{"n_layer": 16, "d_model": 160, "n_head": 2, "n_kv_head": 2, "head_dim": 64, "d_mlp": 512, "vocab_size": 8192, "activation": "swiglu", "norm": "rmsnorm", "norm_place": "pre", "norm_eps": 1e-05, "positions": "rope", "rope_base": 10000.0, "rope_fraction": 1.0, "qk_norm": false, "attn_scale": 0.125, "bias": "none", "tie_embeddings": false, "parallel_block": false, "init": "normal", "init_std_qkv": 0.0605, "init_std_o": 0.0, "init_std_up": 0.0605, "init_std_down": 0.0, "optimizer": "muon_variant", "lr": 0.0119, "lr_mult_qkv": 0.7, "lr_mult_o": 4.0, "lr_mult_up": 0.83, "beta1": 0.9, "lr_head": 0.00429, "grad_clip": 2.0, "warmup_steps": 200, "schedule": "wsd", "decay_fraction": 1.0, "decay_shape": "pow", "final_lr_fraction": 0.0, "batch_tokens": 32768, "seq_len": 1024, "doc_mask": false, "train_tokens": 149300000, "steps": 4557, "dataset": "wikipedia_en"}
MLP neurons of a small language model. Each row is named by its layer, matrix (gate and up: input weights; down: output weights) and neuron, and shows model dimensions 32-127. Each number is 128 + 24 x the weight over its row's rms, rounded and kept within 0 to 255. Numbers have three digits each. A neuron's up and down rows have the sign that makes its largest values positive.
After each neuron's rows, "fires on" lists the tokens most often at its 100 highest values on Wikipedia text that the model never trained on; "fires in" lists the words (lower case) most often at its 100 highest values on Wikipedia text that the model never trained on. A number after a token or word is its count.

L5.gate214:097128121110108159110147128078107164137161138122136102102091078096140120131128144134115146182087090099102091088081101150108140173092128140133150111139175153118086135181117122126157095083162111090138076115147117128152132157121137162134112151092116125140116132090133111119160126131157108136
L5.up214:085119100108118112151139144089129147128100157132113115094110140113148083083138126102083155147098153162127100165099120129105123152091147147115117159140146158125187143169124179112118121104094133123127075092128153134127104130105160117109114133084145090151118172147107123144113090144119130133
L5.down214:126140133103104122080134140093122112166143121072125124120128124113114122120168137155116171145133123143104100153128131108161122135127123133081175136117122113128149182142170120125145125110107137171096112094087124081117142110134124147140116077101185129095115136138089153113101103136113096127
fires on: " to" 44, " will" 13, " would" 7, " does" 7, " can" 6
fires in: "to" 43, "will" 11, "would" 7, "does" 7, "could" 4, "did" 4

L4.gate161:155107096126062155137107108092114158068161117144156139136103115122159135118164120130085144141102134150135131133142086136124113162129134143107140195113163125131113124125125164092159120126139138141127113125100099108128136139114097125156110105129131144099114115127119119099130155131095128107
L4.up161:143129097102139156130121120145131181107171127126122126121146124109135122160131156123139138073101108181142149102163114127142128124109093115139138139104121088130135138115171130108140091140136146127125149128099131116141118193125104140156073085098124140100095170101150086106143141157153139133
L4.down161:105149117164114159108138143119148152122084118126123095126123088129125114110134173106181141096128129142074097141108131057119128145141107113117157138147114164151117160149122127122138130093140138136147097141158097103100139144150129154103117152135150108134167134162109133108117128123151110121
fires on: " the" 60, " of" 17, " in" 17, " for" 4
fires in: "the" 60, "of" 17, "in" 17, "for" 4

L4.gate141:125131196147132138096107141133129094103150099142175134134146130105135151126157137138145153135162143088151139129104132149127132141164129123105206112124121166127149173110137111146094145115104098108125163101124165125105124120137123146170130096143185155127113144133173129105157108195129147159
L4.up141:104154144102095173118149117138129112104103124166127128128104142120168132134127154133146185098147170108142148127128134139113136113136127150161126157127111144103138121123077116134140148133143123113136125097141146111161078138131107163096103141168158070137110116151125097111134084090149151079
L4.down141:115159134126144154109127138105155110127146114111136104103110133140171111124106146134111165107129133084129172134128072128122097153074133110129101113085105125127149134147164145105103121146108116122164133162137122131131127125120101121082092148128126148142112073106126123114089128091123106131
fires on: " this" 54, " This" 14, "4" 8, "9" 5, "3" 4
fires in: "this" 68

L10.gate137:119134114089098124141141092117164144094147104149127110143152127099148107121137121120128164109132181152143134160089170110135117102152124135128134134110139117150140164161138101137140111112124123112184120113140151136138160147204144126147094132130163110123178155118170122159109137134118176163
L10.up137:066126112138123074136116109129113174107138131180103150130144134138107153136127153097122131129112145131107104182142126095134129146108112146130109124123142106157137104140149159175127044104138138129124130130087116156101178126183154142138111126126156106126121140111069101133135112140081145159
L10.down137:127097086102114106169120162113086139123191076139151105100120105135150124117129096110108096124100112171137142138114101137123064135131123136133112145129110117141124128142154116173123131114075126128115108165135130148138133159154107153167147126124125139109108147118080126110131119096152126150
fires on: " to" 36, " can" 19, " has" 12, "t" 9, " have" 5, " would" 4
fires in: "to" 36, "can" 18, "has" 12, "t" 9, "have" 5, "would" 4

L5.gate298:114204170116145127166139125134144146093115201128145132148162119105085101146111124099149132138096139153127172116089135161141112118101133125129141164146118142147126135117142083137103122137152126171150136067110103062145117146127106161135130092127135081149160123128134121126158069136104122136
L5.up298:108131114111116098130115093138136130138147111108109121090146126112180120150114096137146118158114121108149173179081111106161124135105144141177152149108143101174180128168129121136123087135151146129101095098126080115091139143122115161167111116100081138140101144140125098104138133117099142097
L5.down298:118151088119108142100175174130126146114153070133126131104179169138194127152119141134164153168138164128114128132061119132130153115095145102121141099121146143120145127149145137175119127131150118152171094137132116105129140148112091147151115120169140139155126153140138127119118105123125146158
fires on: " to" 77, " such" 19
fires in: "to" 77, "such" 19

L5.gate380:114127129068104123104132081143132126137151157128128145171161151091120119111144117111113162103174100073179166104146156140152105113080111105112129116121129116142123138185127114119154088114107111110121154133123127100152117145107132119097110104146175145056131115145114092121106158147109133121
L5.up380:167144128120143132153095132144090167115164146150118148113086082132134160105123154153133136159111110123126105170143124092123109125149132124096143119121129116133151138128111123156147143153124114097126160113145136087114100115100184117127116116131127078122138100149144085135108174150147098140
L5.down380:166127135180141137098128170138131119111112123107122146086134150156138141144122155145127084141099093190117134144125156098087126162171174127140111123111136117124091121094134114137106164158122119095155120138174154144108116137144167138172124141137085127147156126116099131125124135121132144155
fires on: "2" 49, "1" 14, " of" 8, "8" 7, "3" 6, "0" 6
fires in: "2" 15, "12" 13, "of" 8, "32" 6, "13" 5, "11" 5

L8.gate283:093161126129144132124129124166161109140126136124143127153145144131110128136077167129132115120172147140117105107124117145143107138149167112131115146161112137115124056119128061106116105114117136128144150133042129141145130125136139159164142116136110095112159099096132165164078139145120137136
L8.up283:101115100096147103112121130128116106125146117123140130139097143096104082127138113096095099137141186110175123169135120107116159152119144118091110141174112098087114131166120122089155128115167132108124157108157127111121147095133166121123155116120159072079137115161114114154136141141148130103
L8.down283:120127120115091123151103084137145128107157138135193141132133114084114122125094147071115166119143133161131127165166115144139188128148100069133122120163104105135132117131127142132165121120173148170102131154121126133157123092152128159115148112094123117160144144126136108143132124095127096118
fires on: " by" 50, " at" 26, " for" 20
fires in: "by" 47, "at" 21, "for" 18

L2.gate191:160114163120151164174116156138100111089190116192107140133135123137135115115144195115131114131117112102136136123121134135131097128118102143125115133102128133126130145117107141110108146157131135132151105188129121095130137109120139143126152133132081063131138126171147165104140133084143108102
L2.up191:139143161101156156142136169153094120108118122143103115109109117095114106122146142132138128126133136142134127130114107118153102156152134150153106156116135102110144136081134135154131173128128151113146100128113156097120101119103167116134148125131091108120098131127167145102179129070145130093
L2.down191:140155135065125176151102135159160146085126097128067134146179115119149172125144104102126131112085145113126121129135165130140115155130089131149138119143136118169098160114150116129124120115132153132124117153167130131135110125131148127096149131158130119115123157156138143109120175115156092122
fires on: "gu" 15, " Time" 14, " it" 11, " Williams" 11, " Congress" 8
fires in: "time" 14, "williams" 11, "it" 10, "figulus" 9, "congress" 6, "majority" 4

L4.gate432:141146155129119094102139109108136118103167168094152108120100146070105151150090155108164123074142098133079170124154125136115096137120133130168133121139144130163089128141124167102133114117124113106104130155125144161083116165110152133111120128155088108124157134119164127088141096144119098109
L4.up432:081099112149130058122133140133163137154134143078116109154128118129100135143106161118141154129111151099110147131129154130171157109105140126132141126114141109130112119126141136059139088185108165133154136111149130112053091093102112117119116152146082107126099102137145106099202111147154149102
L4.down432:146139108098126098076132131151151123146082139140131167167111113111120120119116132143105150098112127152097127141158147127162096103097110117135184112158135123150135087120144138130125130126133146129152119140129141123125161133129105084106188124112104115173114119068113102134091103094097109085
fires on: " but" 46, " and" 23, "ub" 14, " in" 12, " into" 4
fires in: "but" 43, "and" 23, "in" 12, "grizodubov" 5, "into" 4

L4.gate96:122145157096196125115132142133143116114120143127116110155118162098128131113146105087141130124119112120176140130109134136092095152127111175081112098154134131092120151128116119120105099090136136120098130083142068159107117168103154138144139129103159134152136131153103182128140103089085148117
L4.up96:150138129143148162143116176160117141140135153103166122117160112155136116138115158119137144099102140115127047131171162123157124143091067147142155125088097155118136150092111095132137160155136105119103121110116130129119134115121143110142123142149159165150113158133115096141157136130127168126
L4.down96:111132146158121149139180129158155120067164096108140148118122131126160162137092104146108125135158134139065126106113114173124110162145147080127140150126139148142140122149168104133151104163115143171111132144127128097142161147140129139079132139124122156124140162137134071156153094159148106157
fires on: " and" 46, "0" 29, " as" 12, " by" 5, "9" 5
fires in: "and" 46, "as" 12, "by" 5

L11.gate229:115169120162134102133160144117061130082114112129133104121129155123099093102097073073134130117152126102102113139131115122132125131168138136123156109094172159146081130135130132142146162110180137112147148122079147079140095138118129146158137111142174124113126129135119105094124159145110080145
L11.up229:128165156139159115201110123143087116122134134144115116130096137124155155110080109136131127150158104135111114160087105171114103154128161117143119134178097118151152122149130101125121085102114131120069114135146134145164120105141135110125132143115097126179146159108102136114105149122115137114
L11.down229:118121107118129135132092127135156155123116114088162137144144110137135140095154121170131173167104109129093127131154106098156114165142123109116138146080161149136110166148148139128150146129181104092144107153152136102137149154105157106103107147106120171158107136109112119136143139146109135125
fires on: " is" 24, " from" 20, " was" 13, " of" 8, " to" 8, "ed" 7
fires in: "is" 23, "from" 20, "was" 13, "of" 8, "to" 8

L4.gate11:110099098173148136141107143155105156130106070123110142142071140148127116139135118155124098152144129105139102132147087159091100156139135124115106136118085147170115152152104115128118111156143124136158156121099130129138143128155166130090160152139126116126161080163102145161110150148126096112
L4.up11:093132157084102145129122128099146131126082187161115102123154147127134121138143133098166167124154146128151158147138101128153125135121119116100119116102115107154150095091157130152120166133178095100110136109131136167164136131139153164132121120114125142117120131119184115112148154152139157095
L4.down11:138162094124138143150118147116098108154102145135165117137136120109119151118175159122142125136188146136130164114185132151142117127140125146160116129129141108131095111113140139154124129135094146113114118107153113134160110086120123088137146132159097101156119211089136146094170133119119131119
fires on: " of" 98
fires in: "of" 98

L10.gate393:168118123128106149145126155112132119109139109144176107134144115121146106148171173152171133116146132142121105128102142140127172152148132119149113149132099115136091148138151150148130117111116151108141126118123134116166121129201114116194142121125115126103150127131089134164106103116129131126
L10.up393:132131142125119122116135143080081100109097085134145115095143098146149134143169146097119125118124105156134065117103128110152152154118120114107125178142127130128114142143107125121095119116105149121134107091122110134108106132148114121130135115092122139142106133108111141100132137137104121115
L10.down393:112170104119116112126102150107150132113147123098109127121087102161097123128128098084166159098159157124156148139105109124126107131106114115109151099141183094141139093151118116145150171131093171118100104131126140131117121087110156202138135162070168151125092151120125102131133110144117134112
fires on: " may" 16, " can" 16, " would" 8, " not" 7, "č" 6, " must" 6
fires in: "may" 15, "can" 15, "would" 8, "not" 7, "must" 6

L7.gate159:140118099136132121141137098111118121094123111187120135121099135091123095119090166100105109109086129132140113113131127164116101140123122090139122129114132123077112118107150181121157144127151098155114180147097126091176134117085116094136121139168100107146152085083118146160098135165124149121
L7.up159:110157089116134148102157137159097141122100127134117161116109130114132100118113135104095131123125090171114135166137118121117112126144162108120127182141117102103113146156173137115122154076138098108152109095106137075143138106103140138160101112167118133171125101139080132146136133186142133142
L7.down159:156134110126157094175119116141121153110131167097130127087128136123145118126130106135132166101151130114093145132093078125167166128122125114128115141113127168139155169140111154114133115135161125100112100152129138164133156132146099152097123139125173141101087143102118103099132136107129105097
fires on: " were" 19, "ed" 19, " was" 16, " up" 11, " of" 8, " on" 7
fires in: "were" 19, "was" 16, "up" 11, "of" 8, "on" 7, "is" 4

L8.gate422:143132103152132118147147136133155131123141108123103109146096101110140119131139091138180151130149147119123104106139102146147139137104131106084154139053149141064121142154151088148121145102115108125155109094102125132150134150102135116097079159123141124155113125104175087115102116151127120113
L8.up422:131167145136126110166109115077127107086117154137144117114155112138108144111136122163133099137126165149130115155120133119124124108101117076106091136109144144137158131132137143135119172097201111118120141131137133100131141139125133123134127137110134122177142132152137097142164197163098101135
L8.down422:138112176179108148133151076125121140155115125145121091196123148171155115120113114102172140098114098073123141151112134111160135110121139172112154147097129153144129129084099140134135150141115132121117152108127111136112134205100150107147108099084116164147104115118112135106111109095146160119
fires on: " of" 50, "s" 19, " to" 13
fires in: "of" 50, "to" 13, "traces" 5

L8.gate387:101127162179168163158138134130151116131151172131106153149147110065143154122108098112153144134131127136089131137143126129101082109100118110161149121180130121113129086148129142092125130130147142102128116130115114119076133127119142156127104125114094128142104143120094089135124137137112154110
L8.up387:121188135125151187150111144121111119129127155100121145136142142135146148115140163127103114134098152128069150124107163146170155117160138106107159158156162123117156106168123112094094139121149138085118113133123122108103143142097103120147128093096121109141114107141094090150176143115114163117
L8.down387:116126095160126179114132131159146115157131117150154133110158083102138128114128131126154166168128117151100156127086101121154109116110121118138114137151117113138102150109138115105139134121135128105142160141119124116139101071121102149168169145077139120104130158110053084118113142120120120124
fires on: " in" 43, " of" 40
fires in: "in" 42, "of" 40, "among" 4

L5.gate420:173120121122108125127095153098112134107175135136119116138072144109125120098104080149123124180121092138132096123129128138160112137128119115145153118093135138143192119153142141145144167113075134175132135083082089101138128163142138101138158140163128138118115109095147161098084161167110160155
L5.up420:109113158110159117143135132114121109129143165153144109067088128117085131125120134109151172127146122138155127111145137143181116143114122120131128116145139136115152142134163119110094136147127161136167163109145107085160144126192128083150096140126102122112100171161173138083132140141128105110
L5.down420:134144144138139097152116143158134148141115159142144095080072115106133098158130101136113132179126105112134143121119166101125099110122124100100119160128145153099164144100130115155167163098123163108116141119131139076117154159125116095163119129135092110114057115085105144114142157149165130142
fires on: " that" 23, "2" 11, " letter" 9, " Candidate" 9, " tell" 8, " called" 8
fires in: "that" 23, "called" 8, "candidate" 8, "letter" 6, "tells" 5, "2012" 5

L10.gate305:109144127130123120121090188147061144113158157137168165110129096103085108112099137129106109110140143170138176123168111124118123169164177131149147131117103113126122117140148091114124135146147148080137144111091103109146135161126138163191102127100110103090088154123108127149111136145109154168
L10.up305:114162097124129157127105150132093143138113138139122161135153096121118109128092153129073112099136115120143153117173112158101096095158154157147143138128113109115092116138127152109172152138141138070106119115143123121144107138117094093130111156100096075126129159153129112136130127162098142140
L10.down305:139168119092118153125129111168112197114107097143136114154146124149134109084096113131141122108118104140133124153124145137103175109156121099168123131121109134114117177158147151115137178132130169110150102176171078119184121148151140165114137131141111118107134085141103122114134184117133150126
fires on: " in" 33, " of" 30, " for" 27, " on" 7
fires in: "in" 34, "of" 30, "for" 28, "on" 7

L4.gate221:136102130085103161133117132134142127073125112148157153143119072124159121149102166144139124111120133104160142121152100093097093165182125137101122154116109162168151158116138108152097127107124144138096105094157141101126080081106136160123114126146139119102171129161137116102157103106116126124
L4.up221:102173103099133150127112187121154156099099134149142136129138092143154094140130171105103179129171157144173154137109098137153113147158153149115115146142098155063121144128137126115089155166104139157106126093114121153156161162148099105129087131077125148146103166144163137186150119167142148158
L4.down221:136154120176104172135162146147131102138136108096131161152151141113093108157102154100092061137103127123121099133138180121176163113102119070107132128106130131133173105133106109113179171097107117131137136146132092106126106133117112131118148110081143141161181113149120116076111130130143140082
fires on: " this" 45, "8" 27, "7" 9, "1" 8, "9" 4
fires in: "this" 45, "18" 5

L10.gate296:134158139118144116146114127110113170128152127130165104147154081128104147148160092134147169119140097168130123155139162139130134155068107137098164104090088134130126090109118084125113161141131106122110139136084116122136103163092136145147127121135155149119167144117148112090140115131150094140
L10.up296:129162094140150100135124090079116144122132162112153133176126075121113144113141145139136110097175109135082118115137119147125121127116107156103148117123084138098118112155151171103126151166118096085110156132131130102128135114139133139128107117175119127110159110145114116161145097130118162075
L10.down296:103143146098095147120154128124158140120086179153133123125157094160105134153132136137128146105099086131135096084141128172166123114165113159095122123152138126087108141083149121106100144113121141101126115148113172097142091089127136154184113168173154078184132144113117112126165105111120118074
fires on: " of" 61
fires in: "of" 61, "among" 5

L5.gate114:122171162114100134140169167142129133156149137136144175156132114089150143128086096103155130162086164117120127147138122129054163139121124133165150108147178112108107138102136072107124162089124186139125132150115108133061150134123115152114100130116121132103143141109078143154142103133135128125
L5.up114:124124119088135162093131119153098133111116166173104108144131139128118103129103105124126140135163105116138095142123160107129156118127098152161149126088159119118133147103107132101167112139139146122099145073106115107111122117130147159157092129104152109126144116122139137132169136126061111140
L5.down114:133170178136137161159107143134122138147112159088138136125135090106174168131108138151111165104124113133093102193088122122135109093088124108118109119099135113121093117131116104109126146150167154102131130140103191141132110139144119136111149161085134117129093143102124121142060090188133146160
fires on: " to" 29, " of" 28, " Preced" 15, " Succeed" 11, " and" 10, " To" 4
fires in: "to" 29, "of" 28, "preceded" 14, "succeeded" 11, "and" 10

L3.gate8:150087129141126098098116123123091168115152116114118132103126099130104126142107166140124093143104155138094122146156112186170123116088103129143125147124124112146153088132132113105119118144112148130128119120075136095095132155132132137115131106173112137129083092110149157140134131080116146093
L3.up8:131134136119163098129133112140136111113128104118137130161172121129096140090150120134107130147156131137161139097115135090145177165150119112129128160127114119140096147086171087155140142143160088127147160093111126104118111156090137125113145157126162170098098140132148128175134095161118158166
L3.down8:142160121140170084168128140116141125097121111117153124133141092166075129128125178162118132123132160108127147102102145133165129145142084151128105167140112124083123107110138084136101160176137091128131109148121140081133126130088106159081110146109128137148133132172162121175140140129123131095
fires on: " years" 35, " same" 28, "mp" 15, " such" 8, " higher" 4
fires in: "years" 35, "same" 28, "such" 8, "higher" 4

L3.gate431:124136097120100132130085116144106065144121097093127188120197155157115118128132104131132140138108142154106123112109131182127104175127132111180134145152130138123129111122156138122130104150186116079084146119129109099114119143151128109126120133126111056120106130103088122105116104132163063090
L3.up431:162111128100125126148109139165099082181121146089122136123177124112138130141107117137152144149142124167114128106140158143098091135112097165154122138133116144117122118141157149133174154134162156092101115143146114083099154158144148108117100155132074133121112146113024135160164110133144102152
L3.down431:134141105110107183152103125150145098111105108111137117104143129116174110125100115140167141084120163196149107106115138163171085155094091089135124133158137127124123117089096116092113148161165167152114115157164162097118135118102097135099133114109099108133054150121097155095134111121136124103
fires on: " three" 25, " four" 23, " six" 12, " seven" 10, " five" 9, " Four" 5
fires in: "three" 25, "four" 25, "six" 13, "seven" 10, "five" 9, "two" 4

L11.gate91:137149121116141127156184104179125131140127145121121131142157125111073122117130136155120119141131090121130134124109109146120124146127112081144137140171133098092134087129110146145139110119133132088135119110133113074085086173113114109132135130135133082107103156061115133130171103132106160087
L11.up91:086123107110082129099136107151170094099138150128121171144160093161124136108125159124121142147145144113137094120130167175144113164139113141125144108121125148129129111110163074146111098096117137118101144153119077156117141130122124124120120150151123131158142119191084118140128069176091101160
L11.down91:119117102118150129136120114193184113111099136174155172084118103127154133102119141144126130120124117171120157096143158145164141140108124107111140153101130142089139139101131143160150098067143119145134125073078094130099095109138151106104099160154125108122135139098125140122147117099113137102
fires on: " more" 17, " An" 9, "An" 9, " an" 9, " Most" 6, "al" 4
fires in: "an" 21, "more" 17, "most" 9, "two" 6, "many" 5, "another" 4

L8.gate330:131159129117084160149116120118138143101136135125088138103124153094140177116125134107157155137133127167126146133116135133137134120112120130138097162178131127130115119149128104177126154150151139138134092102094114174147137126175176140121142083122150071148152169123104119143153104155095137170
L8.up330:141153116124100141160111125147131122124159113154087139153163118172121159114148139101102155153122146162133188133128132100134148128117096124132117153128117159122148101115106144164126113107135188127132128122080151144148122106165127177118107084102141118125154083164089124155160139125117111165
L8.down330:087151102097109110168144146125116171115123114122114179053137137100129151124092167130131144098138149147128107166154126143120153140108134116121133145140140115133149129141142107093159133119091118122140096109121122133124107086148145107145112134093129121087137160111115122115157104133101138206
fires on: " to" 66, "t" 14, "to" 7, " To" 5
fires in: "to" 68, "t" 14

L4.gate440:124102143114155107081184154141129104158105103126090148120132103081127102156084117147137121155084127139110123137122096149126114149113101130173128128138124132133107118102142121104154141123113128094147099130142118135111073171135118128143116084134098146111112089096115096114166140152072130143
L4.up440:119173140134139113137084126141125132135128095153105122142158131079169155157144143122118143100108091135132159131098139091136120137087106157144119123080151135106137168169087104123122102150111162135116163162150128139136110114106153136125118122108130096132149143138118089146141128152096095126
L4.down440:154158127166086176147095115109121106134126109159142108145154105121162146113169131139110132171160120119112132119161107126112109084097118114135135106130132116136082125146119062148129106135132172166106174119137109087131176086138117133146155128130133138138128127148143151093100120120130121138
fires on: " and" 55, " a" 15, " of" 9, " with" 6, " in" 5, " on" 4
fires in: "and" 55, "a" 15, "of" 9, "with" 6, "in" 5, "on" 4

L4.gate172:097124181149159103098106104153100141118107220129119111139147117055162115130120105147129117154115092135138153128090139175116104136142108115173140148128147133135149115146145152128131094144126133112158118116100121079120165170117190124100093122166126136113137137128106126135151113120132107122
L4.up172:116109092140134097125138164142123150120137146129087146122136126069160090135147101111146079146114133174137123147127104114126101067123103096139117143115095119103116109131165146120063107145106112131108084117122116120107150115117157108145140122086107157166127099118155099131127100118083139103
L4.down172:105139109161179103179118099129140146135141111167126142141145163133135121143110131128165146115123123125128108121110106097098060133165134109107144126130127128165148145108092142111148188119096165141165112123131122112143135120130106160067115141124104123168155176134137140113133095151129149159
fires on: " of" 64, " water" 18, " food" 4
fires in: "of" 64, "water" 15, "food" 4

L8.gate436:145140091127166163118117170147135189155117132132137182116139156118120113107107117134152180110141106123120101111120119143184131116143113102117189131064102155125090082129144087127124113149091141149159155109116152122137104116128106130159140167149129118120105116098101175114120130133131139133
L8.up436:103132146117148091118166122122124085100160087123141153138123146173141129087099126135117173094102118158128135146114100102151121138147148138142105128127123141163106169130093148109156104110105087107186116131136081150158097190126144147079154115130121132106098145134155141083182143127148162118
L8.down436:117161141095097139112188145127127116121111108109142115108104086161163106127146101128102107076066146142105095102131140127099120163100150125147104134160130131158142173163129135150147150144112120153134129148113114160095104129134124160093146129135138133130129132111126148114141115073098111153
fires on: " that" 51, " which" 49
fires in: "that" 51, "which" 49

L2.gate505:093136173101127139101145143147100163100119120141128140099136110209160192156152130129115165133121159145131171114123111158121124143146075164089106143118095120110159122112127131129109104122149117161147108135140094100110183121134124094100104102137137090125098131129169113143109104114129101112
L2.up505:089117167129131113109110114105125141189091086136141153126134142152104143136110166124118140104139140079148109107142106146153103127174076148131116130114102112153161110135135141107092069135155157108122127154152141117113170134169123130116096121171154123165141147153174097154122101116121179141
L2.down505:115125117077161146141146145142090113097116120139117143188084131084130133137164121104143140118122083143138139137143114141128178186123133149129108127134119138114142135154142164113137147118103101112142118157103130146111128124141119139116092120195159089129136147111112148127137078157107076157
fires on: " it" 35, " land" 14, " data" 9, " they" 9, " watch" 5, " staff" 4
fires in: "it" 33, "land" 10, "they" 9, "data" 8, "staff" 4

L4.gate479:119137129160114129141107109079133106071114131170148107130115111106123094114132141142086134126160150137139129098102158135184144079129114115126108130116157134118133168108123097146117100152099133168118133153108101107111102132116117124136140115148133102130134107120183121119131117137113122114
L4.up479:125127118111131114111126088178097140120154092095118144134162147127138078144120156128141113142112123093162160132171111156168081118129121153113109110143123098112152122143112138148166134119158092087112093069152119164061153095098079131154133120113145151137124152121175142142135096119150098088
L4.down479:136131163141131110123082118167114120107133148105131114119168134113101127102135137141150162119087139098122156132089123159134126139098119125071119149095080134171125111115129141157122095134130080141129103117137108109080143167140109193101115113135109134103146102127104142108098154140158143136
fires on: " this" 24, " such" 20, " common" 8, " many" 7, " regular" 6, " following" 6
fires in: "this" 24, "such" 20, "common" 8, "many" 7, "regular" 6, "following" 6

L5.gate200:110146120147137163110099164151105173100152131146162118140123137127128138146189115150112159127123140149169094151138124140128134125151157129097105123173135122171129123135118143162133069130120145091159097143113165088119088113170142114115132136165136126111144136155120126123177143113150127131
L5.up200:185155125118133130138140139095116163127130100122143128145090143119118138134134099118117149124173155147179128121114125139139148133136124131088108126151145107146137145103093114129131131130127126130182073145135145128138133095146129099111154092138126130178106086107062130154109185114147148176
L5.down200:161147130120132161101132156142119177097108090090113113154088137107127141152119081148119136123126130173169107157118059137112124096112147123083117120148116143142116106121114111150129127138123150118151085179137146138105141134109111066066131126136119133141125110147100149112148152092140122130
fires on: " Con" 36, " March" 25, "N" 13, " February" 7, " Sport" 5, " September" 4
fires in: "march" 25, "n" 13, "consul" 8, "february" 7, "sport" 4, "september" 4

L5.gate369:157101180134135137162133145147142103105106115114098112112162123119144116103099139135140117123140096106135112111122103118099132120136189148117176102165135132123139131156125136138114068129173145162145123136107114162132104082103134107164146110137143136075142102102100144168112129122117124135
L5.up369:084131124153083105093096146102128147111141134119137171123096124115142136131151087090080138142149094134167088138111121143113163143178126107127133126099162166165154146135126150111086141151158126144098113106111131142086138104156126086099150128151146108079166106139107156119132117133111143112
L5.down369:140100141149094098119132120124120165130161121109123129136103113101128130072120125103093139111116108163104093146117126129134146182132114121117137140130090097137148102138123096099117130145133084120134128116131132170136158146114110108073132097114097150124120103145080103124143132160143080117
fires on: " for" 97
fires in: "for" 88

L2.gate470:077116125118111106087135123118123139087111084138103104146130123109106135123172115136181146200152159103158170142120127112100077113108144121082114107140137133123132159059082124107151126149152159140191107125134155126150134130134098139138114123123138118126152132125141114157114098109105125109
L2.up470:105118138171127154114106141130123151125098130138145132148158136108103170068180112135127129132130141103143117108123144076118136109141150094080128146168131065123120111086070175097156120126156128132127075158138126166157125135155110144130104116131167135125102147125111149123149121114098142120
L2.down470:096145160124097152105115141120155158081117099175130110177145117112126150115154117156161119105132095101145161156098121079112096099127148139142102136158112102117140152108096162091162131151128142102166042118178141136105125138126111164118098110107099148125128147105143118138135131101135120121
fires on: " United" 70, " Syria" 12, " Liberal" 6, " liberal" 4
fires in: "united" 70, "liberal" 10, "syrian" 9

L12.gate372:104137151115108156102125137110126144128101175092166081120154109109153088149175134091119115108130130107103192172181135128149089101157119145091189172123135123115138155114122176095183152141100148127126103073139108085154118137139107153137179125107113085091141136137126130129137111167118155148
L12.up372:115152110151141155081106128096142143103158161173152142136094092131142142136135127161162080146115138130097105112150170149128110120139133128109128147152129095152137171157107139133094162137128126142137102126106055121116199138109119102132128111115132103115100172145153123096149165122148129117
L12.down372:120144111158132129091130133144151167117133128099125144097128125127122142155172145132142130117167101133141133141116092153129144145122138090117103129168105139126112101103129104106115118120173173137104165113146147147148122133177105128163121064127113090133163161069122126146083108147114150147
fires on: " in" 36, " the" 23, " de" 11, "The" 8, " The" 7, "s" 5
fires in: "the" 35, "in" 25, "of" 4

L4.gate205:103109076116129144163118082110140133157112095124098098119123100103152118128122125148115127115118129078092135135116139149100120161154125164106102138111071075133117129114149146127127074127139161123113137111124124121056149138117129112119161115201135162156126170175138144112104142130112097154
L4.up205:140138136145118137186121157159128164099121133120128101108140132158123070109101098176177136113138107152153117184137098111132123101128149120127154119141103129108151124131118155089162112146062133130160122172113132143127093162097146110170131129102125090132116155091130113136112125179147116143
L4.down205:160138147176124120113105132097086138116157120128138123151108159106107174136104118150152036112123131162132142110146089134188140153122100109125125125157158151106116148101093140107184147114109169101165108128125113125112119110124143136096112152121131136129158099137110096131139177144122115088
fires on: "2" 48, " with" 16, " several" 13, " some" 8, " many" 5, "1" 4
fires in: "with" 16, "several" 13, "some" 7, "2023" 7, "2011" 6, "many" 5

L3.gate273:115154175101150115122111222138159076130146128143113134143150105119108140142128156139133186130131100098154126112151129146083121168118116125113131170161130096123127112146100129111095087112127154142105142130113126147091132090151130091146100138147170131136143072098098123112134095147124159083
L3.up273:104109127158106156157147151121092081129129160141134117162112105121141107109109143132116134141168140128131147164163134119131140097112147140146150155148076114147126112111098113166144164133161136131150148185111080144107151105143122182134129115176167155121179169113134131143123156142089126126
L3.down273:130115142149134129114127129163173100129124110154152100181119146093101116140149145092104161120142147122127131189120112138102133166106125140114172148112112138139155116079127139126143093080099150116076098080123098124146136164146119161162118172097137136098126106122082130153139144094121129108
fires on: " by" 78, " post" 21
fires in: "by" 75, "post" 10